config.yaml
head_dim: 64
rope_theta: 10000.0
qk_norm: true
init: "uniform"
decay_shape: "linear"
final_lr_fraction: 0.1
batch_tokens: 65536
max_steps: 8490
MLP neurons of a small language model. Each row is named by its layer, matrix (gate and up: input weights) and neuron, and shows model dimensions 0-255. Each number is 128 + 24 x the weight over its row's rms, rounded and kept within 0 to 255. Numbers have three digits each. A neuron's up and down rows have the sign that makes its largest values positive.
Before each neuron's rows, "fires after" lists the tokens most often just before its 100 highest values on Wikipedia text that the model never trained on. A number after a token or word is its count.

fires after: " " 20, "re" 10, " a" 8, " E" 8, "e" 7
L7.gate603:162131126145176115091119158087118148082094109166130160181110120096140089124143085110101165141143095096100138132136110125157137139105124132145113135175147126092155114138131116135124132192140124137154110099118154136110141089131144103153107116141128117137124099135132121100131088161108171157139119129141090098124102179137121133145068126099136095110119137137172099127121147146123120084132141120134117141138132113146112101132131134139081132103133160154127134140115141102095155119166117170116148161132113155136112111095179148119113141107133117152180141150102125137122153133119133171144111161100107145117100143108107105141081138107141107145129144094146110119113099110128094138103118123159155146116153114153102145136085173162161110087159114127169120138123080175122177120097110
L7.up603:118125108117145168143158098110117101111107129136171116128158098171156139110113164152137132105118156090107148126164105142157173121162128166107159098142147163082115121125081131072144136123129135127122134122140122136138136112183179059115111106134129120161127139127097182110124134128135118126152119138137133144109131135140116130114062110190081107117124149085122114118117100120147159158111108120130147123132092152151122088134130110090154126147140142134114142158143141098095128155114095088082120141114147143183117132117132124073117133169122109120149158126102117118129152103101087145110137165113100108112109108100130138129130110131119125149078124087134168158126139113138098117145132146114099121101105130163129128169124108165135170130131129087127088107161119153130132110170091

fires after: " Th" 17, " T" 10, " Ho" 9, "h" 5, "t" 5, "sh" 5
L6.gate82:103146131115127111134121144112099135109128123099177139137179133139157117163124091160176145137137122126118111141133157088154101108102138129124148099112134117197171111133118119125103122116136121126134112099160145144196126131153154197159086121101148138086132130157136095142140094143157096121142135130157130100110099093120128112148115145119156146127151096129114129150179156132140124167139126136088157173159148144131115120096111124087111150080131072107115160061126138104139084132143140176117077127150166092093149143123105130150167132126078148115152140157130124090142092126114126160119155123090102167128149097118125151152115155093083164173127129179144135118168107130109106176147143092123150123134139161124118106107105134133127132137126155113123160121112136137114152129132118
L6.up82:124142130160137098132146110110142161192107132101124129144123146092138134128133149114147128120115070147107134171111159163103156073119154109080113126151137128134104099110112133147122111152145124068121136101099104142132112137123137161159102167114112157103120108147122168127115118127143112153151092141147103135098117164105128140154167119144120114116152081165139109121156158108143135091133114129141150157132152142128125114136124105130097145156119098093119134078162122110125121123148146118146141088190157138134141116160163124154171156081114142182181118127137136105052131137172163150126091134139110165134171112131117119116139112146099165175133108163139115142160173154119172118083126157169131111147179120113123095129141137118112137119112143145187117106146142122190144142139111

fires after: " " 34, " tr" 7, "p" 6, " re" 5, "L" 5
L4.gate356:122152102104153108132104147116201115049129116118154135131127127128143123149120127113161111124136163082139128139133081159107159119144128131099122141129154139130126124092141156119110119110097114084152154124123119113136131109141100150121119087128126151131134139138104113149133092113113120150143153091146096057122155150091137125136101142146142152131152103126109148123124127159109185136089097148142114130095141123114131139190123150087144136081148188139184129155100105171155154105176130146117102140118160166112145143145138134146149144118125107144094135125137084105094153145116181126098122138116160167126161127066140151151107171079101124132138132110108121111133105133154139099130119126131159145066144140129100101099171155163147094123124119090131172134087123148109172120129153
L4.up356:122159157150131114119150166153160096092107152102131121117121132097124119140116106116151115151138122108128151157132102139103133114160182115125110141126109132130100104132130157148105122112100116073120119138133064149095123127125145175105141132112157124142150127165080139129123116174117151096129095132184110124141125153151094110123082127131133149133158118160069164124161138151100174143157106109179110181114111142105124145117161142161136136103142115115130135132121151109138153081145103124115153149156108168139107116112179114118122147123082119125143100086089133130133115117074153137159122107118149133127151137104149178125154192080119108128142081110157114145146107115130110126128129105217153101120123117137129094134144109136135138118138163124128100127130091103140146118108103

fires after: "\n" 100
L4.gate600:172114110099122105108129137100131176144128120108159143131129164112108105144156171141126112114133137100099101091110142140216155137083148100103134100166110114139130080074157117135117160111131151089096122154145110105151122115155115120149092150106130116162129145143123117112193118141113113138134141076162165116144097143122136097177121147132131133104129102088156116127103174145094127124111125157084161139152162125157063137149101087119093151134128148139153122124059089122132118142205159154101135145140143096119142097132142129117147133112126113132121142172135135130122130124131138093130124144068126126139096109129089141117110147101119155136112139134107131107184096111119163152152117083101137160109164151122083139111154146097128118127111097103126138166134133178136100089116137
L4.up600:184117123134126141131129145147113135173109136103182156138126139104144129131158174159142118133115112122107108088155130169137136148104159134091153086133108104121139113121176109145091098117129176075085132164133114122129146114160106087110096124152137127147130113160123116090132131177136138118156138153165137163156122136120131089147137136142133101074102093102157118116102145124091132099156117160135149115165161139158140123159142100116083137108140096161139149151106123098092118150138170099125103088146132107149128129131189119131153092122141119130142105128132116120120125128148170090124121135115142132125141104123077159152124145056126179123092137128101108127148112100123133121157156097099115161156105136111151113134128122102135112167099127134135136133168140115143102108113109

fires after: " f" 20, " F" 20, " G" 7, " C" 6, " H" 6, " D" 6
L4.gate244:118137161160102091158127137133099139146121156130142104106122149084141114146099093123104114105130107070096116115114124155174152175122167098127128146138094141092147122116126142114144122186113094148157091136129154127065116096160141085115116141110088196104173098142144151100143173131147136085143143107124188103124122148088080154148126112127144095116140120150113175091116133121141157146152147152156132097105150112110116144185118104103143134104122110113103133116086114155140110130122125138159164071065111122114136118130108141143163106128071132136123099132128136131137150134174156085176149145133151133146120147116140125115103105143127163158143157124105148140138101120147083132163114128156114146149121117127068138110130147135117144124110098147159139133128143138105099143123141
L4.up244:126135117152101134151121150139158174141119117129128121083158118154115127112138132130071154125136116088145101121093195116139156164147150100117113128104133136139120138112122103106140115124085101179161128108150140178139129133077134140137126133127131123136125108146129111109114132142098167100106138114153141099113129126152173118170104123128146104103150134092159139126160142164127146113156129134145124104121076151115133154132118153157144161131110102170108131137095114136129104130098177087103128167140143142103136121105153144141140078166156204083150128167147162121151111124131125116152116135115113158153144156084117152082110106155181118156137104116076147105110139130113135153154140119121133098135119108089172120123156155141127146165137098138148141122135146147179162144111153

fires after: " " 29, "th" 6, " for" 5, " start" 5, " wh" 5
L4.gate321:139155125106102137085124098149116154134127138109122135117123147133165148143152155101138166140121102186086149167160149129179134099123118142159140130139128131151119135145117135071126124131154122118152141064176108094109143095165113083154105135118100138155095145079125122126172125130105139149126122116101160078165107124140094107157143103118081144117140117110158083135134157154130093124140098141114117144124141098131145136138132101117123132140094156054136159086156132083122102133143161156113109136189129122166101106122132115164097165101175097103162130158153099173102168128157169171141152177099175100112112145135141110118132140150084162120112121152137112142096153125122168089146146142130139141116147174152106128136143149110140118108064151103114155112145127132127124156104132
L4.up321:143145119119144116117117115113107115166134110145151139108066115125148171134109113106138131113129164105161146087109125112140121123120111156103160160126091147122094187138131131139148122167116094139122160153171117145173153105095179103115138118144119134158157120133131124140143070092121139147125150133143106109166150145137147098133143117116136163092113138126094102141118149125089115127123111116175132108138124090118149136093150138111125121100106144153123135099118131090144145165127117154153112112147111102148146076136157132122155132127107186111110088062141090148106094165146123101139120155150088136096107108144106167103093116154141122109151096135151084131065105122110133108114159131096162129110122135116161090154162101128157203085132100182140135107172133146099161133104087

fires after: "\n" 97
L4.gate540:144137127121125125089154129112122097131082146148138112151118188076099107127123148109128134144115123044117106114123117152113105126123162110116163176129133158150092120100142124137115136148173147153145107098123071122131136102116121114175155116132095133152128086160121149094125127158144121132134113060127122148112088142106145085142160133101114143131107064081157112135098184131079122126147137121110126137124165147150132104113107108098121158143097130150093137099122129105113113086123151139162142158119130086122125064122125081099121110127126126114135172080134115088148150128081109153132152156138110114165114108117111118168116108088128104173124069117108132115119118138136113100149157142147127159116148125132135113099124132110131120111078135102147114137082161112120119101119149
L4.up540:145108139119115143140140143128123144159100097123121158128122114107143116081126167152113146094123129112104108092088137122152178134101132134164130124137108122108132104112080148126127155163110127126156078137165149123140114136129131119116078118105136138099112130186132159107112112136101108120143117125119165132143109146165134096129105092143155123116132090087103143126135153112131136135105142182122107150132116107152094110130111143122104151177121101117163140148114136135154140138137122144116125095121106125081120111117147119104133138075108110126109133143092103114115105093126141120125180123141146163122121134136092103141150112086137151152143152165121119114126124092069106136124176141170110167103138161134155097131099145098141120082137160150121181128099096092114147116184085

fires after: " " 60, " E" 8, "==" 5, " re" 4
L4.gate623:107138143156114120123114093135101134115118183114126119124113077157114155180065108128155134103168107117120135115167127187138171154151108101112136059175133126123129123121137103075149137085154108134108113086109099105137125117131129103174121124118142109156143113092143084158112128121153160185135092106130125091162120152159092103107112131153101117179126126131118127134141115191080156118126100136140140165087137108154133167157135114142122150118108160137158101155124143106115107142153148138113151143170147089117168173142112153143115085135172111144112132157151098101095152151113115093142205166075151108150088154130120095150133126119124112149133141134126127098103082131149137131130141103117119137158167083118141118156145124122112146111121109108127147099102098133142146149114126
L4.up623:173138107106126118136127111151107146122143135153155128150114090135162122189130078112151139113183083150148111156174083119122183135154087128122141127136110128117135119124130123126077124135128100121117131137114116117130140146150129085148101121121133112158149154135140110143163138130175124128083150163161154115135148142153157162111108140131136130129151123118123106095119109135091171173128099114121149116128105093071111153118121115125102111138125163131124143146120132091098145093154128121108133135132140174111111082159140124083150118147133114150127145126164154134086098095107109175120133136087089132132128109160149116148110128120130164160101114179113141130140167088158185101147134074113176100134114122114132118173161167107104087146120155101119104149139090156134148154152129

fires after: " De" 14, " de" 11, " D" 8, " O" 6, " K" 6, " d" 6
L7.gate807:120149105084102078112105108176113113141136107165127117129140069119148098143102150132115115154126187088126125160127140118172148093095118102106087107136114118141113147144109119154178133135096118132127179143142128097178126127084109162110124134141091142184127133132115098159146130146140119143133140099135155113081140090089119103137116087086127161153127135147124138158140138172186137115145097072133129144160114142118117094096154142124130128137126141099128136119143122123114156125150137134101109138122113097130078126121190129106169138096154127119171150130154108132168108144119162135158110158120129080118118154128108124146127143124115110157133167147161157094156149159160129139168135108139134102119145141130071131153095133134138126118063125147190131140138138142097114124094143
L7.up807:151099119139116113125107143104102125146147120188126179122108140129147147127117108151118133127145087116182107135109146111099107125096098119130129159161140124129139131123144135119110144111159145191137075078122142155104161162112155139162141129121143074155143146117157119114160110132163132128156140152127133113125098134140115092106113034116116102067092141150132156110145139120115116143056137131143146116160115110109142108157152108118183132114135132124137113119147120169116140105126138153100140126167118104137130095150182132109127107131149154105195132142106140125082145137107161157146119072114140117172096171127100139118112098122127118123102157120134119100132146164101131123113116165110137158097111119081120146127124155150136108122096103131128098146105131124153132128157150

fires after: " in" 15, " de" 14, " re" 9, " f" 7, " De" 7
L7.gate170:136145107087112087075127119151140111162124155147119150130141123128141109111123146143158116110135132203101110121129139168131144084108109127105088164141113132098147109147119145148168143116155155129073122158159111081099101107116102160144106147100119093113125126158151132108121128135104123118096154141126167096141119129160096103106123094128115113128132143131137098133116151112092168101148118129140131123130126133096153081097137155150113174083141118136101164118118113115078116113132114151091108140130143141105141180118108158127133138124139158119117133129145156153129130102161131152152139158134127134091102136112101126111090118135163125088149139163153096112150149120099141129173138126112115124106128088163098201135104097115139118092163082142132099117166188154117093117127111
L7.up170:167180122141135127131095137151119166141108128152174135137094164168112186152133148111113105100101177126149125139121118116127097113123128097084131141162141140144142090150140142116145121157155098143124116140131086091120138118117169143121150153112142162091175108118133119136149110108162158114162133156126131070115107127111084105131115145138152145102094138149083133129106129137161119149141133152121102115137091176104130128162138063112160160158107128120126157120160093176139107113100114156115109133117094161116095106091159149096198124162118124114077139114106126130083138130122123171138146112099178131098104121103131094123118094085146104119153125120113164154114114156105132145153124131159127107113114106110130162129128153106131180155126124163117110146091119159133116175160144

fires after: " " 23, " So" 15, " so" 7, " University" 5, " the" 4
L4.gate496:112128143113171110101136124142097122194123147155110070105096095131129104145126105104120052143157124093100143157168109117123094110097123099103151146137147112166114150121147162136123123183098116130094120109135118120076143123110111069100126177086073140153158179111148138146162090142103140154128154131136107122121130125124128111158073122163138135125178108118141099142119167128118128112161138130134130123145111118103127142109122067135158152152087143094098156107151111122077090101166128111097150120099110121136095134105117128101121142118112185137139122118130134128077144144116137142128137133183134145131112133116098125146158152126139142153167081114133111122135155095149138122141162117107085162095154154145108151135123128130151168178128131130106114143139106149122096117134134
L4.up496:194114153117151121120157178131056111134141115148068110143158108114136107120119120106090109124099108176128145109168100122133104118119165117097088147152117104146116089110139159123142104159162116122121114161127103163125108135114124114144111160117099111119157104099136156119138116175135126155116098153141085144098113133074136094071117129095123112120162169127149078123138093124109104125152133151149131151142144111143130119113149136130103124155090164157126159153121086181125087110092138138119145125093119127134104087102106134170152127088134141162111133149114138132132112108169140133145165121111179157131118127136145138139133107134136137187120137141119103178131134143119128148123142122136144086077070108094157105163139129155152125144117109126091121138115105176159118169133079

fires after: " " 87, "-" 10
L7.gate309:168143136164118125116143137158131102118148143141128126135088133149141103184147165103134152119122096105125112149154089102173165141118104128118130137135141148131102059160150129125126149156127107097157074154138102134127126100133153098145122119148122103110116136165117140067157132142099145152132104151159128139113098082111148117133107111074157100104132114135136108160091125127125157099106127111112129146150166109093082136142098137113112134156130101121153137126125085072081138087128128098126135107133163128132112103090156141088132175103139155076129150131142153137151070117152158144107166132107119169150113127124137178133147107169120158125135121130157156121133108091135154172161145097097130130125110119105138108105093158144129143108079157099120142138142127127123159118082124
L7.up309:125126129106095143140131171109101132121142121161115118114113143096097090133104180093112130114151139128140154145156092191111103099129095131112126123105073164103133135143124118107144102127119113130097090069095129074106113148104129111134110141122109132165129187179136163118140140086085123148129111147144130103140110181162141115122142134141140139106138097114075163135102189160103105149107127167119157113142135131160119106112092145129120114120122098128158155123121123114102145123141125174139117173146163148133149113144123118123155132118101131144092146102160099117118138076136146105119153153180167106123108166153158144164137108107112133119094156128129074093112164121089170127163122160118114144096093124106111136109144172137097084172120130109136128136096123087160122125142114

fires after: " w" 19, " me" 17, "th" 12, " g" 8, "ant" 4, "hi" 4
L4.gate107:136129183128079120108152124108175159091155136095119108101123133142182136162167141105130094181148100135127130134125135142131148117096088099140102134165124130161141095137156099116163091109148160100087125148110136134113142151119141146125157142113116135134174161149074128114164124097162094170139130124140129121110140139146117130103127123166102127150125104158130108113149112197111153128141139123106139162128148132147096178126126159139130124116162145109101121110128129137141132148114115186123140137145137158111120165167100121125120180153143130083172168151165099118123169140097095129082130133110155114167099139109139128119095169109142173151117077120127156140158132114091160111118156146140168140120111135151150127174111158116159167127115147136153122119138123171087167139146125
L4.up107:110151094087129145154129155165154161115132119146147131144124107104164110171129160117095108127184123153137147129138122110147158126143157099105106185121119106117156093162125178137105135164148129131135129124118140143086120108128147083139170134134151131079134142135147121125110167109139103097145115111149144141142113143118103106146100139168144109093125122072138104155130135155114127160132094120112111145101142079130104137144111164121127114194119108142111132177151109083077108080135106097142107125093199125148122159136141133159104138172119129160157121092109086170131139108125130115115134120114116174157129126079173074131128137155127085135120099149119133146131116148098121192115142137142131168118100142100122111138142142142154104151159098126115156158084154169107082110162148

fires after: " F" 36, "ry" 12, " f" 6, " Order" 4, " trans" 4, "\"" 4
L4.gate609:140117121141113123117171155117117153111108134144088133158114137137101153146130161149165146127082167111131098152121151130141178148132153105147097158132105134105165099137155123160127141152162138116110124148115131138073111126179144111155072106099105116116126177126139160141171108121094141127154143133145131127132156090101112111157122134090121133095071126104158167127108117110068151144113127147136147137130095159143137153134096123112132097167091132124122129129093142123086104088084175134085104080110152159133121176136109128108163087152115135139135157125103132167093137127165116085152136170118187114121159125104131126151120110138111105114128152141148145145130092140141175140140164132137114129168151124140115158169165117114130097112117123071166129122127103169158133108097107
L4.up609:104119104129107104149108139155098144107127138138126119114150121140122123154121112152147101135120131130124145155141112148182123108158125079166134091132162132118089149115167173109142139141142199142157125133116138161107146168102122124063175131168073131107116170144127134120141132135118144156106079135126167120132166095126139114139133136122104140143129123088124164139119110125163138093107096160102141127121101140134138133115097113077177129102105170099142126156137084114128110138122109164165135159065141147145132163129158114139118128129103121153182162163089136121133113116122140110163135175133090119142146151125129147178167108178126121143152092099090125121111148125127105144129114119129121138141140135100083138158098081151144161132088148088161130121120130138144122162105124

fires after: "-" 40, " |" 15, "L" 14, "ter" 4
L4.gate588:125152133113123116105079147119152149088153125142133097156184095093118119159080167111115142096113137107100140139127129143190121125144111122078136105103098132097051102155146159078166134116171124079152131138143149130143115110126090140149116137112105108143125160140132145107077089114112101153118137129160099126106138121141119104139115138134156160130095146154137131097105100148109109153098165155173112131128163074144119107092110124097136128124155156176105121157124111151140122101158103110118138134096152107148084073121136134101118124129129148092124152148117090116099116138097094141177089127115084113130133140134099126117097151133126144109146151136164128114140132136121102103141095186140131196111139121128084143142100154104092140110121144119110163138089099106138120141091134
L4.up588:099162123127155131133176175170122129119142120153096126111155121123132144092127160152122163098167115111085094117104133120157166127145100159163165142112091140102114126124152180115155105128124109115165113136166133096107103122133098118149080200142137093184153173107130130106113117135108122120127112107145159120161097138121134138091130117116164146130118146160112111142130133181113143179154152127123151140123163146109132165102108173129121152125125135132143126161132135116142136151130138171141114185101135097151122105103168143139146144137109125157153123105141084138069156107129106141119122114144100126165111149122109125173111128103140114141139135139182109155146130170080156134129111168146125130125156091066133113133125107105117135143165121153086148145113122113144124137118098

fires after: "\n" 21, "mo" 9, " G" 9, " pro" 6, "G" 5, " f" 5
L7.gate382:124105109126112111099135177113100172104130141165144108150130124160133108131124157098116146130122132161117090107064117129140132110097159125134111159123097149147122155119150110120162157153149159144151096097132109105116068156093107146182141085146138099101126116134092117109155117154118117143138096102160174167166115113091130105142097115083135168161121162155104112148154120134081102130121121131162091128122132122083111085162122125110117143150111135135161170137094101143115098106129167104109154112131138134146111116115164146087142141127142125074154133177175124122176067152111163102155135130106121151116091137128160110125095117111125188102153127070116148083142149084135127142163139121140127142119142121142101169132133098144156077119115148103154121127141120116114158123142120
L7.up382:141090163131128144094092136153155170180118084136165125106161115104148145128119108171105153094118143130127095129093141160108145146129146103126140131159126114112150118133093147135082100165180103131146131090108117164123133122121124118143099103154141118135150118111130105144126146112074125135105100158150076111113127155135135129141133115123120146146151103138126056134117158127084144140098150148147133134072108131074103108142137102155140105161161138132132125131104142131149139112118138137152116157096171087113113130126157151085103167167109118075096143164161141125150126160117123103140130148122077130149161093130110133163094085174125096174165141173140101130112120125165102125165130132163133121140148131142146106138157125149092083089131128137101130118147160106118139094166124

fires after: " " 44, "e" 8, " the" 4, " He" 4
L6.gate755:083139146100116125098141148175156113124138154160116142163167122117173125115125109099192165131167134149122138089089078111146124123181132141168127097155133140112123141109142142147174132136165157160154116117146131096131118124126134092113109132171109084170152127140130107167152122100165128135103086112205145149127110166137124111135128154111135166127129155117176109162173152151104159105064161123113123101140135113151116129130088082101116166122128126115116147149149131109092093175151119088114125153120137124110122124135125124120137148125150124137157113130143144140125137129111132097148122129155128137146089073102118109122168150108102145150131111157142104115140102160127155132158114142105173150131132141092118128128183140124138098155137143131169115121113123153111110121137125
L6.up755:071053131136118124144161118141128061114098170124133127153110089121122113108112121130129123114137113108106099127125087116098108102143148137130128119110134127131102110123108146172134134118139120163125102120142109134140118160119125108096124103166115143141103099114090075121150148138158141108084111111143128117096099079130109119118118100094132110152089188110169103114168157124108127154138127117143111134151164135130127150111110086108118164084128081135142134138116168086061132131103074155160083137171083156103102094140100122138164120133130136108109094142073120145186132171096114133119135115141140151143116145138122132151150108119103075120133148176104127136145167140126145153140147143111161192141139121118124125132122111123143128114088164107178081129160125119116126103122103

fires after: "\n" 64, " pa" 10, " m" 4
L4.gate324:139174134118059110104152176116115148093152129082128106132150133115118117162109178115157112173162124104104112151136136143152120145163107120127088122158110159134117165116126124177084144132132103114133057117132121118122061103168074101141101114104152131154143165154098135122164126118129146133116119095107118129136091127106141114151109150170110149134132111108154116138138105130100124125129082149130150129136094111135128145128157095107150144112127101135087081123096083110115124107125152175124134116144134130144136096103133112131101143142057108126179188145137167105159107163161134104113138158138106163156124119144095132131122071115101159141162122155104141087149178171137103136152125121118151161121138172126101102096133141098126137132135089110151157129131142153131130095082124
L4.up324:157120137138123143118112117161110138159115135123088140157167116100145150075115130111122127125121078115105114095125095111141097094090132134135093144162069097120100133116132136160131130140162141107134120117163093121161121165105120085130125083137136123103093157151102125131107131143121130062157123086156117110093104137079072087111161103182137123090106142142110117091121110142113092101138128154168165141158119101154132125126163121165145132116108076141108123136130132140104116137137139120138112143156117142088106103136133135144159131143085071125125153072122156095116153141112188132120098124154140175135140110144132114144121125131105134137137110122104152133167091132092120116144146132120145113123060157165128127100139140109168117169100117114158151102104121128111134070112105

fires after: " V" 29, " f" 13, "c" 8, " g" 6, " F" 6, "V" 4
L4.gate819:128129134116139105101112124135140115106119077136098098171139163120147123111108177127144128091103153085109108156104165148143150139132179125150074155137123115136105119159166144151159122119133159117069136106158114114130089119144090135131117148121122113157151141113154137106130161120140120134118170101088193121086137151097105118188122109125097093127166128125141106120132167109107160150186135123140120103126109173109131162155108121122136194139159134146123145093155108137128121128145104108120131129149104146131117098155163155147147159110098105151109152119133135114108125088107105146142084105102147101124148170137165117132128125120131105133096161117135182097118117134097137112151156120104116172098115125116110153132150158164131092116138116105125126114140135147157167120109128
L4.up819:107126186155123092149177180135138122128130088124144146100124115119093123154133135147129142147107141119135141123130127179119151102137135147098142118137119147140121113109135109168134123129151137145105142145162105115171118138113128145095172128159129129085091097191109078101162133085143108144092148090143161116148153131108148128081127090136117086071138120095106153102087122133149090132127170138112135124134105108090125122133173108135131088130117172132144133175127136165116140148093109136177141110109153134066092145154153127111101125150101160127100127145124169104094135096167145144155148121118101095105119099138141133090109164137083135135168103096095137090120126106150150128117117150165128111139149125137122171151155097154138091091155116134171145127131126118101113141107135

fires after: "-" 18, " the" 14, " " 14, " p" 9, "P" 5, " an" 4
L7.gate207:168144109132102137102118172093132132118124106176121143140109136105112093109151139160129137130163128091137087093108061146134163177143165146156130140112138162138131060123140131137117216164145125135142096142088148145168115104120109071169097104164139133157145132126110148106129087134099146140122124114170138111126162154143122186133099139100113125116082107121123150133118156106099139108138127120123166134159151125116124131124165161139140133132086132158170148160139151089092104114156131164125148147119145133110134140116121119148130194090119141132157163101115101162105109114141117127146104142145143116113100124131123090106104090104149138117132110112134131156127127129110077108138100113127109134117122150151127130122120147163131140104136134146168135120093148147135122159081126
L7.up207:129122113103100130139184136151158126141124098135134082167127120130129128122102133142139129147150133143134136171126068114108122159118167124130133124105140142062118146131116135156134178092160122114120100135096158120110149168126161150137135195127103115136083135133149095150116120139118127093165071161149140108134103066155117126120163161120071132081122127108113145092137131131137170138159174128139114150128112122121146157130086126093104135130091107113126131162118140130091091159136102131140143124186118140183120136113132116134160153138116132146149111096138106131123117155104117096091104101116121165090155129125151072104093106168190123106168128122115119135145119152170129104143111176123160142146120119087134125136140166144168131126147161139134124107142169121114143105107126

fires after: " " 84
L4.gate386:172122111115130103074154098127143147115118147133193123116137130116146084131114161138146123158147168148110139144103138101153162155118089182118141157124124122129137084147146159112099163165136111117114117148145156106145092121179140138112142095106136154141136162116145077119144142147104107126138121131102171158180106150117169117124129162121104143107165159074193114140104145117143116157127120135148096092164120114142093157144096141126131118114123146148116108102071133165115117116126136115105114114102116170152100108174146146116099138139112134152134120162146075113099143154133133150165105154138114132153107151157128160116115091173133153137119160095123142128131156145130130154141135102146154146082183130154085151123106151116143113130104133125142168149120172138086134104092155
L4.up386:159142133100160162098164139082113112167117130143168115130073143181164094137117146175130126139167124102132156127121120132141151119083096156141143158094093160085119073101109125115111152118150094124150130120172127116142094124126171113123171152133114168103131104174109110099111141117164123127115132139098151091142126144141100127123144135148144171109114119117162158123137164134130116099154121164176147107138071137128141131127122138107129180100127155149123157181067098104124109109158153118121153123148139127145121083171135132118094137119076116122105092129078090087091121107102131092113125137129140125122128136142120145113146096106127106140161131147148098120131162160129142172122134093092180118135129135115123118086134171151110132109111122141140140127150126119158101130144153

fires after: " d" 21, " st" 18, " |" 12, " D" 8, "br" 8, "d" 6
L6.gate779:106163154123126091109160145123137130149148144103097157141097097111130146122145111157126162121103155129096142138142100104129106147132130126144102167121157132160138097126092138142150157115144119112085118100090121142139137165149165128169088138040111149160139155161124136130119144091108119135128103093165134131091131141131160120127126149102099125145144127123148121085116131127141127104136156122170123095094174132152170101127107087138128174094163173179103136154120092141119115116155113107124126133104156131071107138108141158114125147099122108126136131108120133156121151176172140131168087176132094150109093129105101141155094126113136155136174115108130164113172106138110122149117101157079103116097138120118120148108130134160124134153144111177097144135130166152139095126149161
L6.up779:110102111122109127103133134101108099147139162104102092106111097173102152153093125143153094154162130100093170125165107101085135125103127136150060135139101134176107129134091074150158108133165107133115134115110116117140105079120120142111165140110104147162161079130130125104132110134122130088141177133107107094096103112108177135159110169131105121144128133125098131094117199190164138109137164128131152141123147126112135124139075091104097111108114174129130151136097134131142121098120102138172104180114147146093133143086115134118170093131159156141176118129146128114104165115140147129153125141154130128103097129104105141139107121108083125134138118138124148135110129120151157148155115114112096124109103148136132095147167109117089095129135158145112176112119135137113105131138113

fires after: " " 37, " O" 12, " the" 5, " E" 5, "ing" 4, " (" 4
L4.gate782:146129139113089150056116126164139149122122146149120138100140123132124152122094176109139173136089115154148081124132121125179158134132127136130142118132121131133122086114139108107160097152160115114112162161131136138135139110139154160174097087161144092099089112146144160068126141119121130120140129097128145116127160135126115117181116144118116151120131149143137137130105142136144148130146115139095148090116156119116144111106144088177175123159118129144130114111122127108126113091143151117095159111115112142138138084143123118132133124141143121079149159161094117169151118065116135178127145121132125187132139112119108144117116117158100141109093129130139183113113128109155169150121185132138170165157189113116128104121123176141081125164145070101090108141090127189107141095109105
L4.up782:129102110130106137122170184136110129129120148119152142111099132136121152111102123165093141145129111139111134091170106128145137133151123093097109200115116130125145122117157084093118142122128047122109111142123125126121118130124160104145114132111104136102118123141181139112100087105080124140122136114129140118170110118145120108158130110164112129096164144112080133131105108103139091100146124134106144107094151136127129154095161154116075152114164133144129146097122081133174109111169139117063162137105114116182140151146102141118126130108165176157105107139132085120076084113095146152127120112088110158124136138111106096110139081138140087151110161121155163129141137142088158156101152105152134141116148185095143132136139093119118142113175097130107157143100132153127094137143156

fires after: " the" 21, "th" 16, " " 13, " And" 8, " Th" 7
L4.gate97:117154180118152114118139124101124158112125119109192109137130132163137137104110101139104137133108104191119161137122171110142141081122217090120117183139169137113152134140157106121159109111149111121104127121105100105144123126122115135133128102117140117099129170118118117135081091177127148096119132139123142079150142100146116122126144148124146137122145132131121113176153153126102112137119121136133158165123135115121133129120142117131134128166124093131164132157077125082077162154154145155111116123142154143140160127177091114128131140137130139122185149156156109147097155120146167089127166126113089096124132119127112076129122116091151137129062128114104109172116123133120110146180133125092168079166133135124113115097134138145123146130098109172110102173152129146146129126105179
L4.up97:110144162095155108110131064127083122132138122156186121173127065143161127166102108154088130121100116125084114149111136126138176111159112166142170120143165122156112116115118111127120128117138124115101119177133138114163134161136088176109141149155153114138147115142147145114099112115109139123088095115121121068186093107102145139131134131096179197128150093108136146161128118149111101129118140117148109140123150113132145102154127134113136132127114110114152102161120150087128143116149169139119109117141141132118162162157136111150117163106108161145108114173150169131132122110121094092152136140156138123136127169126107098138090115143143111153153144125139107136147126178128141136085129140116125133134164120142101116147156123106126109089134135155131169073120121136137130130125128

fires after: "-" 17, "\n" 17, "|" 11, "---|---|---|---|" 7, "G" 6, " R" 5
L7.gate491:125140154105133105081139115120163142095113117135125148177132143109163145111082165123090136145096131165173076113126156142137146148128175104118109144114112129137130124168110124131183160116112118136099152112139113113138122138117136147162130117126148093125098123140084135119148147140108153127126155150114128115139116177184122091184162143136124137139129158121113129079128121141074102121128163081100137114104160164131134068187160147133140150131148119150164165111097136125078151151121163101170172124116119108121145089141138166112101128098133121148077109159110156095166143127134131087147140135118160145182149118112065118111124127149117143126141133128156129118116118133119083155164133141098131150131103132086127136105147129146132126080101078110171109103120151181108186117113149
L7.up491:114130134156105104146154127118127135157096165110139096135130103104147097127110137085157127155168163130126133140109143142145184145142101122124090130118093102088079177132152112167132113126146118103132121087123141105146162096124137182120158105153151127131078140114105123125163131089130117105135132124116142129166148097171126166128137125057119124158128165123121118112097148100109120142129171141144154093095132126064092182121095107125125160095096097107154163101123129129113115139151186123137105151143134151137113124149132128099145108138156130157148114139155132136165150130144161111127133149121110107117137127107114168096135132152130170178117192182136182118145126155116097142147118128139160093122154104145150166114126172151120123163140130099130147156126098112146106089120128